Part of a small language model's weights.
Size: 25 layers, width 192, vocabulary 8192.
MLP neurons of a small language model. Each row is named by its layer, matrix (up: input weights) and neuron, and shows model dimensions 0-127. Each number is 50 + 12 x the weight over its row's rms, rounded and kept within 0 to 99.
After each neuron's rows, "fires in" lists the words (lower case) most often at its 100 highest values on Wikipedia text that the model never trained on; "fires on" lists the tokens most often at its 100 highest values on Wikipedia text that the model never trained on.

L8.up213:43 61 42 67 33 52 59 27 50 57 52 44 50 51 77 59 43 51 56 50 36 52 70 44 46 54 68 42 67 61 59 37 52 53 56 52 43 25 49 64 56 38 36 73 63 39 45 48 76 36 48 58 41 65 53 36 69 44 76 53 19 65 56 65 47 47 50 54 43 37 27 50 54 45 57 51 46 59 54 42 28 45 48 64 62 50 50 57 40 77 73 61 46 48 52 46 62 56 79 43 61 50 55 47 81 64 53 35 46 47 53 47 49 63 45 54 56 58 52 31 65 42 56 33 28 46 37 61
fires in: "to", "during", "of", "for", "cochabamba", "preceded"
fires on: " to", "ing", " of", " for", "th", "mba"

L15.up489:52 30 50 46 53 31 61 59 55 63 54 56 42 37 40 40 40 51 65 65 47 54 47 56 57 60 48 47 56 59 59 45 60 47 67 44 41 16 34 52 47 60 48 57 30 51 48 65 01 43 31 68 42 47 72 51 42 64 30 22 57 52 59 58 57 49 54 38 53 48 75 52 41 38 45 55 46 46 56 59 49 37 40 40 64 48 55 65 49 55 65 29 43 49 35 71 42 72 52 40 51 29 60 57 39 63 52 60 53 55 58 66 52 50 58 59 37 63 37 50 45 54 45 49 45 37 50 45
fires in: "in", "of", "on", "to", "the", "finishing"
fires on: " in", " of", " on", " to", " the"

L17.up27:67 59 57 40 53 38 48 36 56 40 34 31 46 26 58 64 36 50 46 51 19 49 47 48 39 63 52 58 78 62 43 39 66 58 61 45 59 53 55 39 47 50 22 63 41 29 53 41 54 53 47 80 62 49 40 54 56 46 53 52 60 45 52 60 38 24 68 48 38 41 48 30 70 54 50 48 49 37 45 61 32 54 56 46 73 53 43 50 50 60 38 47 42 37 53 60 63 55 53 44 44 50 77 42 46 50 49 46 59 45 32 39 61 46 48 31 54 56 73 56 48 51 40 49 60 41 56 43
fires in: "on", "to", "of", "for", "from"
fires on: " on", " to", " of", " for"

L12.up195:62 45 73 63 60 54 65 79 55 45 43 67 47 34 46 48 42 58 71 68 31 39 43 43 47 68 46 52 30 48 54 50 36 56 50 32 48 31 36 69 55 41 49 43 20 52 39 65 56 61 40 49 43 47 35 40 60 74 49 37 52 55 55 48 62 43 47 33 43 35 56 67 61 57 55 51 43 34 43 65 69 59 80 56 52 62 50 51 57 35 32 59 27 59 72 42 54 55 51 39 34 38 42 27 44 42 60 74 46 69 29 41 60 33 68 42 26 48 57 60 63 39 42 54 53 54 66 66
fires in: "born", "www", "ft", "positions"
fires on: " born", "born", "www", " ft", " positions"

L11.up400:37 61 47 45 36 33 64 54 32 39 43 46 58 42 48 53 41 47 45 57 29 42 40 27 49 61 53 60 56 52 66 39 64 57 53 56 35 74 36 62 57 39 41 44 41 64 60 39 51 60 51 68 41 44 49 34 57 70 63 55 59 30 66 34 46 42 42 47 50 54 52 51 50 45 60 42 53 66 61 32 43 49 55 61 54 52 58 37 68 60 54 77 63 48 60 69 60 45 56 61 64 63 42 32 50 57 54 52 57 69 31 56 58 51 70 16 39 67 50 37 27 61 28 66 44 16 38 34
fires in: "and"
fires on: " and"

L8.up431:49 53 42 68 46 42 53 34 55 54 47 57 47 56 62 65 53 36 41 53 34 41 68 56 60 46 50 58 79 59 67 47 60 34 44 40 41 40 45 53 59 50 33 71 49 48 48 40 62 70 35 81 52 52 49 52 44 80 59 51 48 85 40 39 58 32 59 53 44 40 50 47 52 59 28 51 48 61 57 41 37 44 54 47 43 44 48 44 53 39 44 41 38 45 37 43 49 78 42 34 80 30 66 55 36 69 52 52 49 44 57 50 48 44 58 11 43 37 69 52 43 36 72 44 47 65 77 75
fires in: "during", "to", "following", "along", "of"
fires on: "ing", "s", " to", " along", "in", " of"

L4.up221:31 41 65 48 50 36 61 67 61 47 40 44 45 32 43 45 54 52 31 40 50 62 61 34 31 52 57 53 58 67 49 36 31 30 63 25 31 72 62 41 57 14 47 53 21 59 49 54 57 56 47 60 51 52 26 48 51 55 36 40 52 62 26 53 44 32 67 53 51 65 58 61 45 45 42 51 38 48 64 61 42 52 39 42 50 66 42 45 47 52 59 58 35 64 31 70 76 61 50 33 52 35 62 38 42 43 66 60 59 48 45 38 53 59 67 33 60 48 63 36 40 51 51 49 31 53 45 74
fires in: "from", "in"
fires on: " from", " in"

L8.up492:48 72 34 41 46 46 61 40 52 52 32 41 38 43 61 46 50 34 59 38 41 52 48 52 42 51 59 40 47 55 31 49 53 35 58 53 33 42 56 56 56 43 42 53 47 53 42 50 33 48 38 57 57 75 21 56 56 47 58 27 63 52 34 35 54 53 59 43 48 24 55 45 75 43 62 44 53 30 59 53 62 46 55 55 40 58 31 56 45 59 80 66 47 72 61 70 65 69 74 46 42 48 54 33 36 74 50 77 59 47 56 51 62 56 57 45 48 61 46 43 61 63 47 54 46 41 61 51
fires in: "its", "in", "their", "series", "version"
fires on: " its", " in", "ir", "is", " series"

L5.up716:41 64 42 56 58 44 77 43 47 34 49 48 54 71 50 25 34 35 68 57 50 30 45 33 45 64 41 46 57 42 66 29 49 42 54 38 31 57 43 40 48 34 26 37 52 61 51 45 68 68 50 57 34 41 60 30 40 60 42 30 70 67 47 35 58 86 55 43 63 56 58 55 57 39 48 59 62 44 28 37 52 28 34 68 51 50 36 29 55 45 31 46 47 56 46 54 52 59 52 45 37 54 33 51 56 57 49 64 48 44 42 66 57 53 64 52 46 73 56 50 33 54 40 52 38 55 41 42
fires in: "than", "website", "www", "sq", "v", "priv"
fires on: " than", " Website", " Pri", " du", "www"

L17.up134:50 54 62 47 42 48 52 29 66 44 49 51 51 61 64 57 35 64 60 51 47 60 44 45 44 48 53 60 65 59 49 52 60 53 38 54 41 76 69 52 49 32 61 52 41 54 44 58 54 34 58 61 39 73 39 17 47 34 62 63 34 23 52 28 49 36 45 39 35 55 44 61 53 58 42 48 51 58 56 55 63 42 61 51 64 33 55 15 51 62 46 62 34 57 44 65 65 61 73 38 64 50 58 52 46 75 67 53 74 75 51 51 51 63 67 08 40 53 53 50 62 45 44 37 73 28 54 43
fires in: "and", "or"
fires on: " and", " or", "ac"

L17.up327:36 46 32 32 73 37 51 49 46 32 59 37 46 40 86 39 37 51 45 44 39 52 51 48 59 30 41 54 79 62 65 28 33 39 53 49 71 54 49 63 52 47 42 38 16 22 51 52 49 55 52 75 49 39 42 57 34 47 60 52 60 52 37 46 60 37 83 41 50 59 54 74 46 39 53 50 28 21 42 52 60 45 62 61 65 53 60 40 53 47 65 53 49 60 51 68 39 51 66 50 46 55 49 41 26 60 64 67 66 61 46 73 59 19 56 37 35 59 43 41 38 45 29 32 61 54 48 61
fires in: "to", "following", "at", "upon", "after", "in"
fires on: " to", "ing", " after", "At", " on"

L20.up243:38 33 65 36 48 27 34 58 62 51 19 41 39 63 55 44 67 40 69 25 49 57 39 51 44 46 73 51 58 55 59 33 57 30 70 67 42 39 56 43 47 47 38 57 43 57 46 50 39 48 67 54 52 57 54 54 50 77 49 41 47 51 64 42 43 43 55 38 36 54 62 58 46 49 73 44 36 48 51 45 72 40 53 31 54 59 42 35 34 74 65 66 39 41 26 68 58 55 64 47 62 60 80 48 54 53 29 54 64 50 32 57 58 56 68 40 49 48 53 62 40 29 53 67 33 51 62 51
fires in: "the", "in"
fires on: " the", " in", "s"

L15.up23:50 70 60 41 51 54 46 56 60 54 69 46 66 57 70 40 47 45 50 33 54 64 59 37 65 46 57 48 61 48 47 33 68 30 62 63 49 48 44 56 52 03 52 57 40 60 49 31 23 34 48 57 63 70 55 40 57 70 47 63 55 53 59 66 33 26 50 52 50 62 45 49 51 34 61 63 57 16 49 63 54 62 53 63 51 47 65 66 67 57 47 62 49 68 40 72 65 35 59 32 52 44 63 54 49 47 54 53 57 51 43 46 47 42 59 16 42 50 49 48 37 26 37 56 39 35 44 72
fires in: "in", "the", "3", "o"
fires on: " in", "0", " the", " O", " In", "3"

L6.up564:49 61 54 68 42 24 53 33 78 52 49 48 50 37 44 52 60 46 60 44 55 43 60 48 37 62 38 38 54 72 73 38 34 54 48 44 37 79 50 27 68 46 48 49 44 56 67 43 55 54 59 38 36 67 40 41 46 65 51 32 25 72 39 44 50 68 59 46 52 26 55 65 38 42 36 42 68 42 50 50 66 36 40 67 68 31 51 53 49 59 58 46 33 58 51 54 70 35 45 69 24 56 44 45 50 59 49 57 49 43 29 45 64 71 46 50 56 65 38 49 61 56 54 52 48 50 54 49
fires in: "series", "website", "www", "production", "title"
fires on: " series", " Website", "www", " production", "1"

L4.up436:51 75 56 45 60 45 54 46 46 59 65 49 63 40 56 14 53 34 69 51 55 50 64 44 44 70 71 36 52 42 71 49 60 51 67 43 39 60 54 44 53 46 45 52 53 56 61 58 63 67 36 58 34 48 32 30 39 30 53 47 43 34 32 32 55 53 58 61 38 75 45 62 48 54 45 59 40 66 43 47 45 35 52 52 74 50 40 36 62 58 61 50 42 44 62 37 42 74 54 44 52 43 63 52 58 47 43 46 54 45 58 49 37 56 60 40 48 63 46 44 32 84 56 53 39 65 65 79
fires in: "team", "group", "squadron", "club", "department", "company"
fires on: " Team", " Group", " Squadron", " Club", " Department", " Company"

L22.up396:48 37 10 55 34 50 41 54 76 55 47 52 41 45 54 46 59 52 42 60 70 68 51 56 53 43 26 59 53 25 61 38 49 26 69 28 44 54 44 54 50 49 22 43 49 52 33 33 41 47 52 56 62 67 41 46 54 38 55 49 42 55 52 35 59 51 62 49 43 70 48 59 56 48 36 50 43 27 45 33 60 36 45 49 46 49 37 51 45 55 67 64 25 61 56 68 48 47 57 50 57 83 54 51 49 47 57 51 56 38 62 67 51 76 50 43 38 52 52 56 51 50 58 38 61 24 44 58
fires in: "he", "i", "she"
fires on: " he", " He", " I", " she", "e", "cu"

L20.up698:53 64 39 44 44 72 65 36 53 59 48 71 27 47 42 41 50 29 36 68 62 41 54 34 39 53 50 55 54 63 52 54 50 19 72 54 23 46 29 45 62 46 41 47 39 44 43 50 45 51 52 52 60 67 37 65 57 52 48 56 38 53 60 33 61 52 56 46 60 48 29 64 70 55 37 68 57 47 66 50 40 56 32 58 50 56 58 39 45 32 63 50 45 47 42 59 57 36 59 42 54 64 50 58 11 69 40 61 42 63 58 67 58 60 48 43 29 44 68 55 50 35 42 35 53 40 34 50
fires in: "she", "her"
fires on: " She", " she", "5", " he"

L12.up643:35 45 85 42 61 50 68 45 64 76 46 49 45 66 35 45 41 64 44 51 31 27 41 48 43 56 52 43 59 56 36 50 37 64 59 56 62 54 58 42 56 41 31 66 47 58 29 75 47 61 44 49 32 53 30 64 43 28 52 47 45 41 51 38 43 44 62 38 44 47 61 43 53 47 48 48 85 23 43 44 53 54 57 66 51 45 51 59 56 45 53 47 61 39 26 75 60 60 35 41 40 41 57 51 42 51 50 61 55 71 47 60 70 75 56 46 49 54 52 59 50 68 57 57 53 52 45 43
fires in: "is", "being", "not", "be", "much"
fires on: " is", " being", " be", " not", "s", " much"

L22.up135:45 60 60 59 34 45 61 50 48 56 50 49 44 40 66 45 32 43 66 55 69 46 35 55 24 64 51 58 37 42 47 48 55 50 69 46 50 57 64 53 48 32 55 59 55 49 40 57 42 56 50 63 59 66 54 35 45 40 72 42 32 70 12 52 48 39 79 35 59 76 40 62 47 50 55 44 71 44 66 43 50 66 51 47 43 45 35 52 66 56 53 53 51 29 39 41 70 40 36 43 43 43 40 61 35 49 36 57 67 42 56 44 87 46 55 47 36 67 53 35 45 60 61 53 68 64 50 39
fires in: "an", "be"
fires on: " an", " be"